config.yaml
num_hidden_layers: 10
intermediate_size: 1344
init: "normal"
init_std_o: 0.0
init_std_up: 0.0158
lr_head: 0.00464
schedule: "wsd"
MLP neurons of a small language model. Each row is named by its layer, matrix (gate and up: input weights; down: output weights) and neuron, and shows model dimensions 256-351. Each number is 500 + 25 x the weight over its row's rms, rounded and kept within 0 to 999. Numbers have three digits each. A neuron's up and down rows have the sign that makes its largest values positive.
After each neuron's rows, "fires before" lists the tokens most often just after its 100 highest values on Wikipedia text that the model never trained on.

L5.gate191:505506492512488495490514507533462476479512524495547517522486527476505506525522511507504527504492532503490528527481510509494501493507534491512501469533500468486496499490484463470504529547529471466514504455514530500516491511494535468448493515514506517467491516492470492480505456548505480514
L5.up191:495507510519501530466478475495519536493521496504541510534480513500488498535517479460477486522522517498547542445505533475493476481484562539504511531558508511510518466527483534498522530518506478468516505510498529490501482484502474500509452485524479510491489525517484504499510503499520497523
L5.down191:445502478536511498511501535492489463528497477460495537499469508497551500485549451531522503469498458479514457524499489493496485478521515472452481473485506480486496472513507488494506487451534512500502496509476505476477511524503501523518464477466486534528512517513519502497515454518464461493
fires before: "–", "1", "872", "7", "2"

L4.gate1191:476485498475496515523528549481485487482476525474453459544527512519541526534534485500492497562472506522486471491500526521502485474487490456487517513461481463527555531539472490476549545503513530502455497509502494525486512492513478477484497517515494444517494488507495479463489501488477493520
L4.up1191:518496502516554511510519497511490478501499534522483511525503468478520486497458545483525483485503487498537493516481504466514495540461551512493528496451509517521514507469487467488491476525471500521556509455469528480479517493541509535488528490505465510493523502427473521501453511470505537493
L4.down1191:506497488508509482534483450509519512514516476493506496488498533481515502555476505487488526503522498513537466506482512516483515486514575510494494533451513526462503472496469523532538488501491500503496479497482477446509507508512528539491479453457510463514473500475515459470552516527493562533
fires before: "2", "1"

L5.gate631:472505507523489458505454512510493532478507511474502542520551443499504499489508505480491547553475542532473505483447540541494496506511534554501519531494493515515479508522513484481483483452469494508503510507513508513493481514513513470520520518502514526470529529533491509503521525504462500483
L5.up631:502488491493491558510529480491545518492440478511483513530517478489493469498506541507483503457502490519480526473505502512503494506466512491562487497515534515424493488471490474511479505505498480462528481522500493488501467511541495529519505469513526512500515500469558542493503509499514494481
L5.down631:507478479495474488472500473515546491484488458532513536490495455525481519491537508486501458475514480488521509564519533534514487543487510477488492471458501509437576474516500452535522513516480538503511499467522482523480524526519516488521482623550493501514518483474496513511527483465533521547
fires before: "1", "2", " | "

L5.gate1294:480536495490490486546517528484489510475519458485504543525454464470466459513511504548535493500493516547484558514473512522516471510491497508495532483504470480480486495504485495464494511463524465490519485493500497510482526468500523554488496550492454486500482519500504478546496521468507508471
L5.up1294:499469514539476545505533493496526550508522525557479492499490454510535464499509497529487488459543560496486492497485515486511480488510540519516528476469496503512460479516488496494505492451479526480485523473488478481518489481481499508533503477513459477433448504472536525500514469498509525545
L5.down1294:493493502526527520471530513486491525543520489527452501498467470493516486533525498511525471555561491493519475525466494500516443459512523484486495469488532483474537501460495548433508496490501490479494487482517455436487482511514527497482541599489495439500505471507446506513499494493477503507
fires before: "\n\n", "|---|---|---|---|---|---|", "ified", " | "

L4.gate296:491523479514493515473502487479475521522477501486420491548489500501500498480522512468513515459515442554457477477510472481504516452524545461495497509540516459514506497568508511529496530512501485509514475494524492548533532503497494463512486499520495482506480499494473495506489456497412498490
L4.up296:505541493496475499506496511540448467464445523513530512500492500473514485491504513514505554484516481499487491481472445527577491526483528472485464512491458485490486505524494508510507499483505500481482482503507532495502481499494511477486498463534511467511468523517494495463504513534472450486
L4.down296:511506540461529480490491512492524527491479479496515540465491518509509484492451552537515453485509537476516509512487544498519538496497519496498508528498482490490495487454513511457503506503511538501523457501513499493510478456485480464516504521547515477536512527528515572494486494485515495524
fires before: "1"

L6.gate2:496469520508477491465482507483473468523524506487483568480514527466471553520481520545510535497501482535498482522536477464464486529508463544462507521440515475499509489480500548490549480498485531526508514499476472526497479486477522467500474503506502545476542459525495498491499559546467523516
L6.up2:475494536508481503480515542484540487497499487509559523492507473493486523535522505505518458450496533471490511520535474495508468491483475474515508479522502492502447471534462494529504462491508562501514491506457451494454517497507518532513518518500464499483466540513490528509468509540483507523
L6.down2:527513508512436532495501485491500468469473510489505503478465512479505525501498476516536505468488440519485491458487485493502455502498458485497510491520526484511512465547505495472527513510478549517470503493523474485475463494460485465480453521529490497507469471519515512479521501524515498484
fires before: " |", "–", " | ", ":", " "

L5.gate1075:435457494474518523522465482530501521482462512545491491478482494484538474473490459522480518522488490526524503494452490548466540497526486529489516509507495529544453522473510539457530518483463453507528525484508489521491534489499508529443482507484532504476512471501488499525487485481506443515
L5.up1075:466452484498474521511560523541502528495498525513513473490478509503503459478525463522545483521520472459512498471464503484507475448469525500510506469500481526509514492515463482431476534475487448507527543492496487507514497494521522489486497487481475486506476486544498483490525472501489499526
L5.down1075:509546516475508475541505502509501519511497487498516496487485521492477506478525497496530475472506502468480509520507524484459454516463518501519489471529500516476518488508437505507484555518497478495522510536487489489478478498528488493486485536505516481525486513509474511498512471502515484474
fires before: "5", "6", "7", " Fighter"

L5.gate639:485508501478479500505516497501521516500484588551468505450545486475489491484560484538474549514494488490523495497524472528493480489499508498503477504489468452498542552447509496525506481493513485515508485534470480508520500506482493547505478501495511508493520437499505479514470511505426468506
L5.up639:513478496479477474477489523555545551485543492526475485467498492520510544525493519480557478463476495517510483486513465487530521510515524525539498498463485520535518498483483513537521440505489503514532480441518444486487465499468516527478504494469497546541517429508497507474526507528498469540
L5.down639:538521488454496504460477524483446513527489456443528484528522529519493479479523530492513478527498484486540497524456509469520429499465465539477476498509471543519475493493496489467521539526515512480525529492491520505481488525544507463500472591539482456541492514461526496508534498521511513507
fires before: "2", "017", "018", "019"

L6.gate794:499488462479501483514531477524476492498440502504502518451520492514530506450505496465502505486498472466521521540532492536541487523495502505506478497512529507495562478480482513480559525491462491507466522546518544497492498548481486490498495515540505495489502498518524502509517508511537523512
L6.up794:526490519502478471502494447499474506549525513512516504535467512488472527514537515535518488480507509503471467500497491498468499521491496469512534472470562562531514513512484495498534508522531512522485517480514506470526492514445501494506460511488515497501516491489479490504502508463487503506
L6.down794:470481478470549488511500447466515472509528485499522492474558485548463483500523488506461517499514495479478460502518481536496473469539506498504510505499534505507516466491468507452514473487506530511502494533545499474505505501471495499495490457527535512456484512480481497497492516477507494482
fires before: ") | ", "\n", ") |", " ESPN"

L6.gate1146:528491516489478528515526490509476519474485466484506483498491483499499461497481498479429485465496459488577471516465506528475443505522485446451518503478507525540455481535516504467493491509511470513477513545470478483462522503495463525491475504503491518489529496515472468476527497558434482499
L6.up1146:517489497514544509490497501466495478492511526455474464506461502511552520455522524501539512482465480526504475507473474508512493528479508513481459453487511518478482485508480496499490501468501529516510517547493462484533500516512480526483478485505526494537485498483554493503513517505503523480
L6.down1146:500519478492495501520502477509473515469499522504494543530507501525470530518516515446481481491495475490498479502473523491518486485468560485530457529512523490526474502518494454542508507503524509520538523539495514502457519494495493554469451493501488520506429485531515518477501488529456497454
fires before: "1", "2"